MLP neurons of a small language model. Each row is named by its layer, matrix (up: input weights; down: output weights) and neuron, and shows model dimensions 0-191. Each number is 128 + 24 x the weight over its row's rms, rounded and kept within 0 to 255. Numbers have three digits each.
After each neuron's rows, "fires before" lists the tokens most often just after its 100 highest values on Wikipedia text that the model never trained on. A number after a token or word is its count.

L14.up224:133124123124116132122133125175120138129155112125147139130123122120146081151147133134092140149154145110174117159192103128121154161116089156148101113111116102111135119148170146103159134122128096142096104138077149100096125156122105113129133106131205107111161100128137086113113127093133135144132130112120159105138111139117112103130136114101116112088111082178142155132165143119104119162103124173131145082108130135157115117093128165116101181114139131110126097088153156096144121156141153136180117123130106183112120133166134171117163153153099181119107106116113150151108119087146136161
L14.down224:106097069198113150156126146147127126120125121090126143144128107136117139141142122114146160148129094068116118108131098160067149167109144111091144129156109129117119114129139092129102138167117089133107157128173114135105091118115111125120145133133070169136123135131120172130140168125174135127132132164128151125117098160120158085139104152135133125146115111148133109120111129169154148112123133128155070150143117128114149106160101165099099124121122121132175139165102105160151152123095109130115124096148086121150159097119126109125073137130064146164166163123115116109157121140157140152
fires before: "\n" 33, "ist" 9, ")" 8, " and" 6, "ress" 5, "." 5

L3.up15:097136114118103124137160092120130169128143143113133107125139133073150142112154161148106111153169094094086163121152114152169163130160130172100177104124119146111086107090126135144125120078111170142146140100173153128137124168100121105127147113109119155140105125123115115130117106128119140103101162095121146115124147129101133164127155140155145109178122093150179138134116170155148122086143115136138105113157129116157099064121087129097167126134096115148119110156173135159130111155123134108102115097129069123122153145164153142103107114095130146103120140117124131149121092106130134074
L3.down15:110099147130105106156128103115151171127194114138124079149143091114143110104158154123111102127150114113146137116113133137144179137137121151093159137163056148126133164142116107126136139108139129130117143160118137145073129127084150137103141145127117175160142094097132136126099151101107103087087173114155097099128154145159105142101112159144120103151107158126132133170134138123160087168167130126138114111159112127131105143155087103144163108133107132119108126105107143111126158148114095131083118158119114136116138117138183147073098138105121129124118104136154138173151076114118126090
fires before: "\n" 69, "|" 24, "-" 4

L7.up13:104143145122136137126132115142126118126122113109122099126092159091094085135075118171162098098105151153116145136129138115105143142091153115136118144127121095168112111190136120146115082143102086115114109155175155139107159128121179154118130095119094117110124174134067126163202083141130136138108163102124119122098105112142155113128126184125112140139120119113082168165162165106126124107146083121117114160133119121089159082096148124158102125132167125148125149119123115167145143146143107152131102124124104134119097134146107155127160105119152162143112158102144132144137093148130125123
L7.down13:143110144090122107105069118147162134093136136133114143142142086137160118150103140142129125105183139096132124104091127111139136123109117152106152142137145125110135106114165159166089143106127138111152124141126165129118139151086151187120144175068130101092126100125098105142121166099148089125110095114133153164135127108112120137134141125133093152172173117148091171141131164137133101112122125103118144136100123146169117125135096114134129141119135124150091129123142120144116127142160105122091158099095130159171129095155150160150202133091117085099113108106144133112133181155099095101
fires before: "uk" 24, "i" 7, " of" 6, ")" 5, "ial" 4, "ia" 4

L12.up46:145134168142150136122148131116131120107196082125135105167114084113141098106082092155129132144172134151109119122130150146136183123096122162141125103135101153103138122112137112142084093130092094145098120102098115157117131085157144154125124149150155150155097155112117142138160140154132157111124135131099122080121099100167107128186126116141127128131129077138111133138134135125127097128122155093124153130157168116137103103086158130103147102125132111177130127115125139105135097136173181173164123106129136175072115131135143111100170107117110122143120153079137133149151117164139114098
L12.down46:120126121156117127146176116125137113115197108099180111187136100106121108149159102153111135143134120115106100123135137096130155134111124133132095145115101126114112163120110091169133162124111106104113129118133109133131096132123141164126120123151074159095097105111081176147162106148118141152107113116109114106109089132177077188150122169153133151121099111150080120126091144122138132130122141118153119100147150137081112154134106141099128138155115108165143128181134116157116136136139173122149112154105179116129095157152124151148121095144120169150151134098125134141115088153140096089
fires before: "er" 43, "ers" 10, "her" 10, "ed" 8, "ing" 7

L12.up585:131097100102132124141119101075148102106127124129127126127114088146129136105132111152117167135119116090117137085138160142123138131167077162100102116140142174157154090127105124122172058114137105154123134131106158139147160170153134134130146140152149104148102162083165119156162182114111103120162126103126131124115153143138097129151179129127098151156149141132174135163143117109135146081111095109158165147108101120144139168098103120114132116124141105103135172086094099124106123102132124122150115106103140121129099113095103121120147130167145155154143131104156150153152104187122086133
L12.down585:129160143128128131132119085146115117137137133165141127083099080120087184134106130122167123123121130163157144109124148102142124061156105129125155145097136130128088115111150147117125151150122116111154166120144127122169183130158096103161160104090143124142143103105149123087121108109168151097064097149174162149127154186162113120125129132099109111145149058102110107112091148111121112126136128139129159115172130093120117088154118152095140134109137139143120156139105157128092114102115116161146080118141119129126160089137139107129148137138137145113146130126123095135161111165152100113
fires before: "\n" 73

L10.up144:123135086073135163113156123113074104102134115148103138183111083100126136116161136159152143154140146133161107123143153111082145176096140120134119141125131108160082133098114165142143122110103164157131106119138115111137152134149150102115126129162150133152100111104132148112119165111110154144120146098150109139112190119100099117198090137118134131122098098190137137168108146160153135114125108131126118131119113095153106142134134121122127140181130117180103176126101150130128157120132156168138118137126122140124132122132104129142161130126069103112089119067106134168159116147117116137
L10.down144:099151136161198093151102086112142144114099128124095122105145092142119094117166132141121133144089111125111099143066136115139155123161102129125127148103167132168105119173114141123111093141117131122141092117132085135128124115141065133144137142096121168089147125129150117151132148124138122126159117110086156137138128131137128158099105149157153124131163093073138171121117148114070123129125134097146115099126123147143108140190103119120175108140116097128151161109133093191108153166137128126148146119109140082126156095116149130126146146113147160152140092097109143139135121179132106128
fires before: "\n" 74

L2.up305:126150118123094145129159113115109131144150146141161126113143139110128132135108151112139148134157136119109171111089111150129137109138135134111113095098110141168115110152120128117110107116130150144127139142134150111161067121129098150068165140133132170132104090136155150112120138131064134156137155123136119163143178112133123151095125184148135126138116128174182169149126128138162079088142110108116095144192134130127083095154114136107149113154123189160080123124129124127095091174106115133114089126130129130152172129187166133115116171103117118118112146130135139142099108171141144110
L2.down305:148082143154112121176144114117127144139146122150129136138128174134096146118168138124104141129169135080120156120129140130132112136110137130148126146151119118165116145151142132146093062116170139116152127116104102116152124169043095147100150137120098134122109149101127145077111125121089114135081145147162118106149146108116132160064130190136121115123139117153122141144111156131134113131191141133128135133139125122148077096145104161093160089157101140099076126135110120139113135145118166145090130160118107107129155133168114117135128147113120094129113138137110115152164117155146121061
fires before: "|" 47, "\n" 17, "==" 8, "The" 6, "In" 4

L11.up511:106145164164105114157147123122139178189151198146082147110069128158103157128094131140117149136129116122145167160125181098100171130109122126115152157089122095130154104117153154145133125123104133102109119142142108131136169120097112160124095069155147107122091132138131153118159105137178106107125144168130096113089122106121119092137131119137090093138137094134131137111130155094110179135160123112156145180129133114111148182122121112121125098136127130165125119087138172129119084127143108121140132139110084140149129101158126147145149114138131114102126136139102115163129123152100104100
L11.down511:112129091143125114159119143139093142164132145156153147106123109107116079104097122115120134131126121156165111097106150134119133113122139103143144142126107121108162084184097113129143144062164117093155175075121105137102117164135146136083111099126143173114117122134144138102154111126103146137132156109155102116085076105150126105147102152131084178158162167129137102092133136121194091153189141096124138180132121116126150144160116140116116146113119165113132142118132159118128161115127090133096130148137117170129122097130087151159133112123149109133105146117112173124137103151127143131
fires before: "ies" 15, "y" 15, "i" 15, "ents" 7, "ial" 7, "ially" 5

L3.up23:127168126102105143130133155127126156065134122110130095107134126157141125136146128142107119142127118139148146103124088132151108110120141061069078123144131174093134166112131140122127131126135150131148105143174117097157090088147156133139157114146086138076140127130157140111130105111158099152126126127149128147161100133129145128131158112135111114170082164150110124116077146131124160117139138116078121131107139113196145163163113129107151160165111122122121130140133173113140144099107059129092152165103138113122115121146150131099132146117101183103119104112100102087102152137150136152
L3.down23:122163165108114150120120097124156108132135114115173128123112166124117170174082171116150164120135200122155108125107161074115110130135088155162100137130148092112093125127096164111119066156154120151167126150147116145073140148136115115168157140092155136133104130099133115124152142136074137085145147149128099130102095134121147169103107109146080106136109107141142127156174169117096117130135136115132137169102114133101166107134134090113127128119113109149094131128177137107146126135098141165103131118106117153121094145119125095125123138155111169121157099139127127124100158141124134109
fires before: " |" 47, " 0" 12, "\n" 6, "4" 4, " 4" 4

L16.up76:124119062156161139164113190121119152170158121159083140166098119115154123183102177120162093120115138120157115110127124103116142117139125139079134116138096096166108126146129145106106151151144121099147124107178144123098135101148140132108138135114133139130078127141103112090115123135114152102125134095163150133112140098121146118144152123120160145123134144139131129128111095115105121150165117181123142096119158114126117127132109159121132126109122152127152151166095150118108106130159111122105063162148107141098098136172155169127129158123086107085129146085127099120122142166133094192
L16.down76:143118108138137142166098142119137149142174149141170177134056125116128141132134139144131128098113138175131138116151110127145137123077116146121119130127101119098081178130122151119124120122128179157149152127119143166105152118121145143135115143124108144119113167110117121174102108135071135153140145166083120136130129088121129092120117130111110144125099121148094092143103136151109129144088132140107175137099126153124108105127166116112107105173135128105103139136107177165126118110121100130122169150126135123106140128082104160141138154123076115156120222114121129089119114089162093098
fires before: " |" 71, " (" 12, ")" 12

L16.up735:106124169151150103140101119140144151125083161128107118153155063126112109143101136103116146119154126128153134156121164095105097074096168156123147117058147091116092135156144158128156159131112044109106158131090132100116134139113137138109113117129110133086141121134112089117118118137126113108119122172169161112121118068108114130160157123134137112113161098166136161098108147172129163150120158129177135142131128120123126144139119140114131090126104145115172135104163134133150096126128084156120121181115127130162155129139121119124129158155125148139147140114189119147141121116104131112
L16.down735:140136148162128133155114133106158147149171089108147108126093132172149113168106114128140090102116134136142119128107127166107139158146129126158111164148168089179117129131081111109139127132073149126119129131120100100155127157167107098125167103145180154114088114111098174127149145099100151135102149115090132153078103128138121124143124146152106137098104160153080110108146137132182163126121114119110123105082106118139159135130126170083129123129116127120142143151094173117144126110123063117144135098129119144139094103106103164124154131126160116143144136132080136144130089108087116162
fires before: "ial" 35, "ially" 15, "i" 8, "er" 5

L3.up586:104165140142121149130158088128149147098142146160154109109149141142130138109141160117128144139132125125104159127134142164142127111151163158114108111117132143148114144108125144138126124098129156145156111125138116134149101124094135127084150141133103152093111131102143125099126113109063126072112171110103109133096156151131116149062113161160150099130115113123140148139143142151161112131152114133143154100160137124117069117138125126089159131155080160126070105129142126134106105183062144157095102132116105121128178143177157105106105192119126132125121143132115163134116114144166120059
L3.down586:136103119139082120125115113133148115150147130172137100137132125138136134105142135131126150133127114101128093143131182146182150133121141157115173112168103111156116156149127143120128097143134138121104141142136114120148119153081120145111158133103113182153122143150141138107124132119097103116098166157179086082121120105104138155065141164120110114174088127175152125156117163138125106159159094146126112133147106106107095090159092160120168118137107131142085128127122135126122124134057163158104111148142113106133145128178118143099097145120105149124139108130130175128169087081107117092
fires before: "|" 31, "\n" 28, "==" 18, "The" 7

L2.up362:122162158109142166154138149082171082122144134089131090152145131153141176139120124112107130119170142174107117122119119137171144138130119151094099098147146093086171133147103139165127113113096127090118133106137094145159089125127127093140128082097143129106159162145105174130148102113124149116151112117126164146130147184094102115143148075129130115130141123139127148099142113161161148123082150078107128089102106128113118121129131150136146147160114137116170105109157140135097114095117105133099102142107132092133134108153129149172159164123115119121122122109150085105087159121159095160
L2.down362:131116160139132129127122136121101128129122145114191107066108142122102147120077113106168128148139139128168158107134112105125087150192121158154102145109125143144086151145086142139158132113128149123140087153135078156112077144085110177138108118151157129116122103130139130120137073125123126072134164127145097153096085165117105154209092099137122116158105104151136142130108158080151123104161120154135150170148129140128152117141118129123181113166146134125149110130126152112132123127129123094128117117088133095145125146138130140103142149123120131105093115092126157124111139136156156136
fires before: " 0" 28, " 1" 21, "\n" 11, " 4" 10, " 5" 5

L11.up687:091138152120153130113177127144142136116114081129162127173126128115120149108103136100110143119138124148105144090100137147162100098121159132158135120128134073127146119100157146141100138132109103110108130115121142163115130128164071141131117181117152116087123082171139175138133101136132085111108148151146131128137138112091113126110162126176131137135123100155128121177140139106123152106115131112156112152118098106170127135155151080083115157145124138144105181096129095135130108155130137133136127163113149156094097161140094156126136114132141106165146094120103115203106118153109130058
L11.down687:127112139143163102132146141162128153125106108162145100142105125118152128151065118144122068116119112117154114125136135117113129147121084099122100151102109148090154079123165129152142175119137150101166146101149153142136097124121122163092077123124146112134097137139155140149144114114134097130110111111130143158139116114182120111148116134081149161137110111113138120195131164110137104135133148157090108114155132137111180080112085150117150146163147144129145175113091164162155127140113142133083147094083092137161121148145088119156143102125092121132106164107127135173114117117109099134
fires before: "ed" 17, "e" 16, "ing" 16, "er" 5

L16.up198:120144121184119131110137117131102138101081138151139130124092095116158132183115139177192167115111139126090111172160133157131117156120125135096136120121108157107135087152163143152153126117114144087074152144109125158084080103109153132118141104095124142114128152129126118122170153101103143127148174110105130105155142091142138130106140135131146160135167115128150145157158110142110114101119133055104143108097169161134122090090090124136155121131196105124137096112123150097112116108129115145135105153139165146105163142127169115143096135130135111111148147131107137131167123129136152135
L16.down198:136188107120120125145158127119123186115131153094126151169121128154117146145131130101117172095126094096140154155105097135146148124102142149084132099128132122205161143155158163130140116123126136134106142121145151120110127091100142096141106104145102105105121113117149103124145087077078147100125124118119135139107153132122142116140139118104185108123180138114075168134114129121126159138107121141160119105082139126147158095111137130097090178138090126110152138129138101145143098153139089136116145124111107153106131120103123155135076125134180144097161157126114115180160150115096142107
fires before: "′" 37, " to" 9, " of" 6, "ad" 6, ")" 6, "″" 6

L15.up182:126138107140165098157134139102101126157140102134121136131150160091153110147088180112156129104100136134136132141076127153109110166134159116120163120154071140090117171160131164110108122152135116117163141134126122092106108126111102143122154125118155112142161144103096115140137168123141138113098147095166133179126105091111169106157120132131150116128130110149147136078109126036155127117128129142104136121138150158117085064097124130095128176126152138162121104114093134110103100137119154102135131110120101144103108077141113144129125144135084145146115160126100102134123110117162146165
L15.down182:122125119096133100128088137108132147137145144131178157149118149083081124108123137108089104110103143118113139135127098079159167138095133104156128093136152083163118127118140145128153075130106149126150174107092119127127112099146137104089127118115138151180117108110127103158115151122107163151094119094080151143149117128154114189111105090152116129119132138133146126152115086117115150104118131169124207157126152142128112130133143133122146120105144093142138096124147137118171170106145087127096156098111185116143149150126131137144107135120127137142177072123130114179134138129145153114
fires before: "\n" 28, " |" 26, ")" 8, " -" 6, "," 4, " (" 4

L14.up180:151177138114118190128150141160144126082095128135136157109100116106133107085083141141103105152145126153126156096082085135127137121148143127146118167122153098118165113126101159161098089154120113139140134146106135143152140153126121095098129160150149133121118124163126143145160154169142103176118098112133077095124155148112141103146094152130123121176132095144080097190133119158120153120175137156143095116118065139136151125121103110153123133128130140105122145071071136115156102159143160079123151138128154148148106134150120132099125119153127124105116114108127102116122114155130139112
L14.down180:138152136099141116168141140097134174165154109101129179144156111111158123107131186096124137126174113149088114114113119123126140149150114105152120110142135116093113132050117115122106083116153110126110163135135101121124110180129084137131118104123115149089108122133132173158129118137142107168140171128094118122152131092118068145110146189084157144133117084118131126144106128076120139134151137136150152152148119149099109151176136118160119116144138084127108127104118187142123115103131145096140153115115144131116117112141122129130146135139080120133134096145108145180130172130071127125
fires before: "ed" 17, "ing" 15, "es" 11, "or" 7, "ation" 7, "ted" 4

L15.up761:127143130098152135113109135114114109107139101105147127102100112110110147146116143132109164118196106142146137081110166132121124125154149131105149143144126139086131125134130162127146128163088138105110139153108099142126105153173122150121105171143185133122139097125128203128114133112116133160099140123097132116137151106100085140123137095165110105140140054135099143116154129136158095167146120142141140125134104142107123124122139173081142106132124124150072136132159125100208147101164148104166150121125162085152052111112131159110134123137132117142113135079128114147144128137126122119
L15.down761:099116140134131129155105161089141144105158090118120116135148094114123114143165149104145142118128140149093098147118151188125129137081112124139093108092123162088105150119118126175162113124139127128119109098151120131107122149151163109130129123110112103124133120096154077144126126181122124124132122129131104150096122131127122154202163132140137100100096132190090154138130153119087123135118094140160132118127136105135117153135154145182163108173152095134141140125114160149096154147153167134134093139164128097109139105131102076135158089163101129135158059121114119155095134132092128131
fires before: "ing" 19, "er" 19, "ed" 16, "ers" 9, "es" 4

L10.up326:147117098103149110140155127109127131153126104079189118154111092131143143121138117153092149136104137141132116123117139132080155146144111152103137122107118113139076141147160109183131152118082140185093119103151129100137168094118149148142119104141146121173108138097148129141148131128133110135092134129159175132112116074127150072158117126095103128128164075176163152155076123132146105110134110131109127129124110091103166116153091140121104150134113132141147139134117163098117134173126129158165124162113109151101119107124109120113133104152168152103128175114138157140091092163144105148
L10.down326:064113112143155119152135127082113128129157080137130138113128118108071125132137123139126126106141131122081102123131145180120106187151117127137123093101135119175079118138151170099135118140140136095143120158111129106117113112143107139140109105148116137192140106112129120152109161130143122110138119107148137180144150100120151126127121113139170147114132115087159158198133128097111134136107096134169153103123111128100158134126112123113175135131144127114123145106088084116148155123120129204113092112111113193097110140109148122147113141138139132097144148087098118145134149187135109127
fires before: "\n" 50, "," 43

L9.up584:119071103122146102108104086125094089102140102131150149109127098084095139124143143159137153180133098166124183125110112123114153184122099128139132172117163164153099115150095134145126121125087133163120102097164125105137136156150103125109105122088163135123102155090123147148113188151122140123166111133145127112095137128136130091138096128131080096151148140138136099129138167142152124110152117146142138163156117112150132134100099145094177145164098146124148146139132101117108149153156139153133089130109121122139141138106138190091142119078118101118137124100173127094120103126142131145
L9.down584:103110106106160155109101148096128139134127111108082170113158123110124120130112108149154152084088113103165146115098200113106144170117076153140096145103133076121122101082147143134172127111175165114148121138107130145143128133110092137115116124153128109146101167169133137173164170151126155098154142104114146072093149133112125126123136144123128146113123122107130149162124149140126109130116115108113132113124176141118155130131080095143104145123097114115161130154131179163177128164124059154118118101149135131154157143146107124128131154120145136141127129104099131094139087158133123120
fires before: "\n" 66, "==" 4

L12.up421:134110133086125122133162145098089139125142176148131142122117108143137125090110142132111159153138149134107109124170141131143171140112132132146139111160164177156150099131105106124100145119098173135116108133130127136100119092141119122151109116156109106167137105138178117137096174107155114152147120126097097138109146112131118163144164137141123096127098104139135147152154173140123144129126143119133100168077176108159096192138105134126148100108142104085106049135131137133113098113130136065103134145104140134165089148149145113162172139116089110117106115123117139122168084099104100122
L12.down421:119097188118146155146175117112109113133141130107141096111118168118104165180105127107133152127168122128127121135126095115141127128122116136133126148168125101146115130139098131117118135147077152140116102088142127177130180117166173097097114121159132176128134097132204132103142153151107110146175149121104114117102133157157097099138110134134150134129133139172163094143125131129116120122135147097100087115092115122099137111145107145144148127145148118128159068134149104125121126093094120136101132112127084122152125106096126144156075140156136091143118118155085111090145167173163129154
fires before: "." 33, "," 13, "1" 6

L3.up603:131148133142136131122132118107159144120173109134156132123138138140116149107175150108136127149123096145120142095106128159130168144149101159103147098121108123167095111125144143139140107107120152121133116141128118185167118164071092114114155152103106182112111121115147107096134128135107134090155150111148105120132161109128110148059128157156136095158126118171177175121121142136129114113122075127118130127148143136145079136112104091138163140150093121140058131129109143149119118153123120103093067135133110109142132126178129106078106144082162131127110131118122167145120102138136138065
L3.down603:141107124147134108164129121112138159145157124170145139132129160138108109152152135150124128108121132090114136142125146141121099151145103140125109141151088132103084126116171133099111108087157116121135141116109159107144102132058114178099143145095095139143139127115127129094070135103111132104087134142149116092123169089115114169081136169117157100172135175185115148109124104148142126097161132107136163141167141101140095113173100121126159118152141107116069131131137149152159109104126108106076150127156128147131156139130125120153161128127143131157085116176138154146152092098120125097
fires before: "\n" 73, "|" 21

L12.up171:132131149149137092123087142178124162070114126175157127122127181176100111140080120139113130126109114114096149111127153131118133135164110133154104164142118140120166109124118133122147125103135154080101110132142115097085153108113150080088122144117140118143175130138120116133181114163156146224139099126098149131145108091113153132123147129117136125121096110124101115137093149124116150122164141121104144112137142138104112166145151145176137129138126123131122104108094107147129130114151139087130145109136132126127077133105167094139141154068093109084138139110117132092178106117141135139
L12.down171:128119108065148133123161130122140176124096163110084143126130098103147140125144148125126174129107109122143137128157149098094151140119163091119113097175144127095123110117067145092176082136065116105118107131098170112098175155122123116140151114101089102142094117119122050132131112133089106166114119105151103133160132112156112119138112132132153140127112150148153168117123152096120155125106144161144150102111102158153127135107141161126162104112118112121178132147143124119099155142119165108171132118123154154148123147082101126124131168131137141096126144125115117126160176134140137138
fires before: " that" 29, "," 12, " the" 8, " it" 5, " to" 5, " as" 4

L8.up409:129142125111144135164097120130133136154166143106083103116117112117128137110177136116078104100133128072155156136120121155101110162110133150108122115138125123132134105124199171150124114116099145168145102146113133131094104155080147106119152108156139130127142135135138149120145135092177104110075165124122107151104162119126140142110136136143114088129138128144197139123114143122111113098136108147115122156145124140123080078093102159126096152131120107104113153071169114106115131153156138135158124125111142119108158113127189133138187128112141131138161099124108110190141133128141128070
L8.down409:154119163134155134174078097116104130106131171090069134149155149147115123132177144142122147109137129095157136087154112114117133116102133113140155116149106156148099099150125149113146106099164161113091114149162129124103124140120128156145131093118146114117150133149135134154117126127122132121115135088182148108149117116176170183128116161097107131135146148114120122126113189198114113121120116136109130143167143158133098087063120116110082148133128112122151141086108080143080133094143098121136127105107169120129156104102144106140157102152135166122119119122116123145091131136096126111
fires before: "\n" 39, " S" 8, " N" 4

L14.up656:095113158162166157075135110178151131121117129112132120171083140119124173156120140131141097098167134130112141100086126087134150132135083116117128154169137139097115121097156135131084111121130109100154133123128130159106162139131146152094112152108123132102188098128110121114087139136160080136122132146163121116144161139116095140139143138139157089147151118164108138137142131082119155151155139137144149101125114136136125168134138135092167094123120095123098122110099127161149116138088181150186152121119166091146109120110135163122119132076118106132147105096096119119125096165115145081
L14.down656:150104097129095117106131141162111169134138152135157111180156118089165143106135145198132126136108097143121165119124114134122105124086103097133096116138141108093133146125156134154102132101132110122150128140142108144101162110113094140139149116135143129123133131133095118111133114144140132130176134127084115103113161105106115125134098146134164177120124130170099160149157149090088118159120110124140148115130079162119081150140110111104166180148127140153135143165123151128132115098095171097118170134125168126142093135168108125115138118139050113149105071088100125139124106149115165108
fires before: "e" 30, "er" 13, "ed" 11, "es" 7, "ing" 5

L3.up476:142155211103157151134119078140142124087130136145092127109111135170156129103139116140082094121133120148150136133137127138151108160129154133107075110158081106148170144124131136163122119106117121081099087131127087111149124157097168109162134133124205125125146120113144135154171102110137134101151107147144127130080151151112072128142119095118113130100131179141158132122123118113135093126137126084117115154112142099196124124133104125131150181154121149092136122090114113131108111095117135154118135137114139113087155114143112180145137142156121146140122120153135129102145138108107105121
L3.down476:162145141146133109119122107112109128123097136170187116092121154172086153125146147074139107100146153152151117087113145111129076085152121133131070140084085132121140121120131152083084130124136110124118114109153145144126130131094083140176129102120174100136131097152140136124108117106177132125121131133108127107118089148136128165184113153091108108112115137142137147125137148106130116134125091134167166165143125161137143124090124104109165112143162107159141128126160121107137143100125124108120148161099154160152146194125146127079101126137138151085126095142113141157100156145133141145
fires before: " 0" 22, " 1" 10, "4" 6, "6" 5, " 10" 4, "7" 4

L3.up128:141142125110164130156134105084110141135086085142118134068136129175146149129141139151112189117119156152133128164153164129122079123115129129128140141135128146110117099151109111128128136103110100130161142096127127167145085097143129117102161143150107180123171129138144148135135064168128097107153097107158180134132139130080110090109133118154134106109123156128144115140138131143109125128179150121136169064135139135170099144130092173112130152136097158165129114104166145136134107093139107143079099133109156114131154114082124155156124111137083096153140119121131122122136160111118103128
L3.down128:137133124134125123117115140097117123141155164133102130096102123198127145088144148099113157139118190129156131105122144117122096077136128088115128181151132115139132091120127153109185091142159125124116146123103168128137099130144146126077110130134108153157130122154134122105134142127164130107147116132143160092086150075140133103132165101126081115102099128154166140166167138111153119103115105147151167128173099102129126160100144139107127113100123129137145114080160150142152138079135119144118123158071144132101111161079111139133106094131135123156133168134091122109122175118102112105
fires before: " 0" 20, " 2" 11, " 1" 9, " 5" 6, " 3" 6

L14.up477:140171173124142110129142132125096165122141139129135128153145126133158162147171081131110098165125118115104105152107115079131142144167129125138150147162123136134175111091103131141084127105126148113163141160135123152083108110123155154186117153140126081162144123116168119125103122130129118127151087126112089172115136116152094115122120140135128117131125148088176096144116117129181150159127142126095128146098136119116168115134135136094145161125111116134142137122159127108096145140106089122111131130141119143141115121137140146162111102134015121096122158118105105117179110159100160097
L14.down477:134116115122142148140164131088129170133130139134137107119096169160127128168127129129110159129146127118143113148136092074146144117124144152089171139117169115119110127095129129156094127084133091153133110116123076131167155099127152141135119089135133130142140089161122115092158089126128126153140132132133085126134139130151111119148167150096124124104135101120144117123073152104112105144144124170145111132108144154107143115104136116157131151124104178097154121125072161154114119123168155128141126119137124119097116122159161160119120116132002117131142154088126134134138160142082162128
fires before: "." 17, "8" 8, "1" 8, "5" 7, "4" 7, "3" 6

L8.up613:112134106113117117146099114118092100177109132141132170124186137149106108108154113129150156125159123165131090156143150139126140136123119151100143104139114128139185091165102152117139159084113115122121093121138137141151149126177094082165138119093161110161139134120160127134164125119089141097162118119127069145113152110145154164125140141145093142128136181122171130100153101125140149103131143060115143107135132121132155109119151166130142146095115092138123116151099142084112136120076150081157100148123125086103122131073112101150109127116114140122144101133119146097115143161089115121
L8.down613:106130159136137120117140090134130110148141108120140143144114101124126140193125100131157162153070098172133171107129100062133123137122090096158111146083127165163112134121131141108106110130163145140109134147081111097125085131079133111066149138167098122117133076116157095143166123117159181144086111120132170128110111117123138138144138115115124130153145122165124129144130134134087113131089116142146131130163166143155140166106092144129110122137114152119159141120072105170117138141139106137133140123141101151157102133126146121089096133114143150095118105136107098165133140167179135135
fires before: "\n" 17, " |" 17, ";" 13, "|" 6, ":" 4

L10.up150:094111123156115139117109139115110110157110102155152103097142084144136141129156129118142132140109126117141141128132154159151124113093146113107129098096089142105147115146125166162123111146179143132139135083122127129107142084087080179125128142110183119118145101137096083142164150099089120144135132104131127148106152178140129073148181116076126069158116088137136134107124155112086146128165125159098133130130111135144139109143119163127105140110127120105152172114126183073120143145152121130122137149164117157150105143108125156058135151163133128118111139101118090115133147129154143142
L10.down150:139075103162119102151084178122105132121095124144164142103128177176172153090085156141111108191093145098121129101122130105123084134105149111099159174093134121095119125139135158139129143118162147122130128124132115132099130102108135142168165130092096102101128147169152094138154109147102134154167135106131121126128105120152131149161130117122130121124086106108119166097132109128150063135138140186119141152110139167145144081119107122135118126106107148161128140112124131110111151124129171083105129166126120139165135097125146088081150119121108127142129128166118132161117123162132139104
fires before: "E" 24, "W" 21, ")" 5

L10.up70:136134135115121161103116111099122116146159128139157139138076123099101140123143096135142128105144138119087127117166147103154114151147094117153129147145135117119144130127102158165148147120141162129121085125104143154102089107133146177124160111087119152124124142153145123118140121080116152138117118126137076110129131099155151106113134121119099110139168055144127155134114101121111115114127167142125143181135129102091105146172130148108175157153140092127143119149121101147094179138137105118115080185095125145117133175057165133133114116091123120112162108130111111122130091110095159188
L10.down70:110148089115137158137167106097086099132109174100117110122108157154115105141105153098124168117163137140125123160165113133131110178149184151109091099166096125160146129146137112113164127118103123117140102149134162158104128176138169076136139156131077113175146114103092130137105110143149107106113129130155094140157119141119114168144135114117115148065146142108109097140156141130098104102088146132158135164138127145123126135117157083125138130117139116075129132114159131173130094082141114101113118162128124151128107143105144129126117104146158109121136106141135127080083108092108147166
fires before: "′" 35, "l" 6, "1" 5, "″" 5

L10.up732:102126126115149147145161120102116169149138169140177127162116131145137080125138122147107136104151165114092114135167179128168133142129101118131123137157124130150122076098137141131139147143163193139145122088177116125107159101114134116158131116140103098149117143118157180094108082074140136116137119158093142201112112148121130114127079116116123095129090108119146162099132145135130123105122149071084110137101060115088145144152114147114117164122128126112168129123146092106104127131145129113119106149128166125144161148140093135112129113129127151117125101114130119115166135136113080137
L10.down732:129118157154169114105137111126119169146160125098142127137163097148136125167177144187124151139128165107100131139156139155133107097127121127158125119069065092099151098137166113156120117137114137112122130133115132143144132133141119157121124126165128133129146082165163188136126094119124146094121117126149142132083126115112103115114119176126145119122112151141130135124129129107143170125119119142123104107113072112118167099111117096162123131124131126098136088183172093150155109101156110163129128118148139156145108109186114147152064095144128114112111080127098149084148131130094121107
fires before: "," 41, "–" 5, "'" 4, "." 4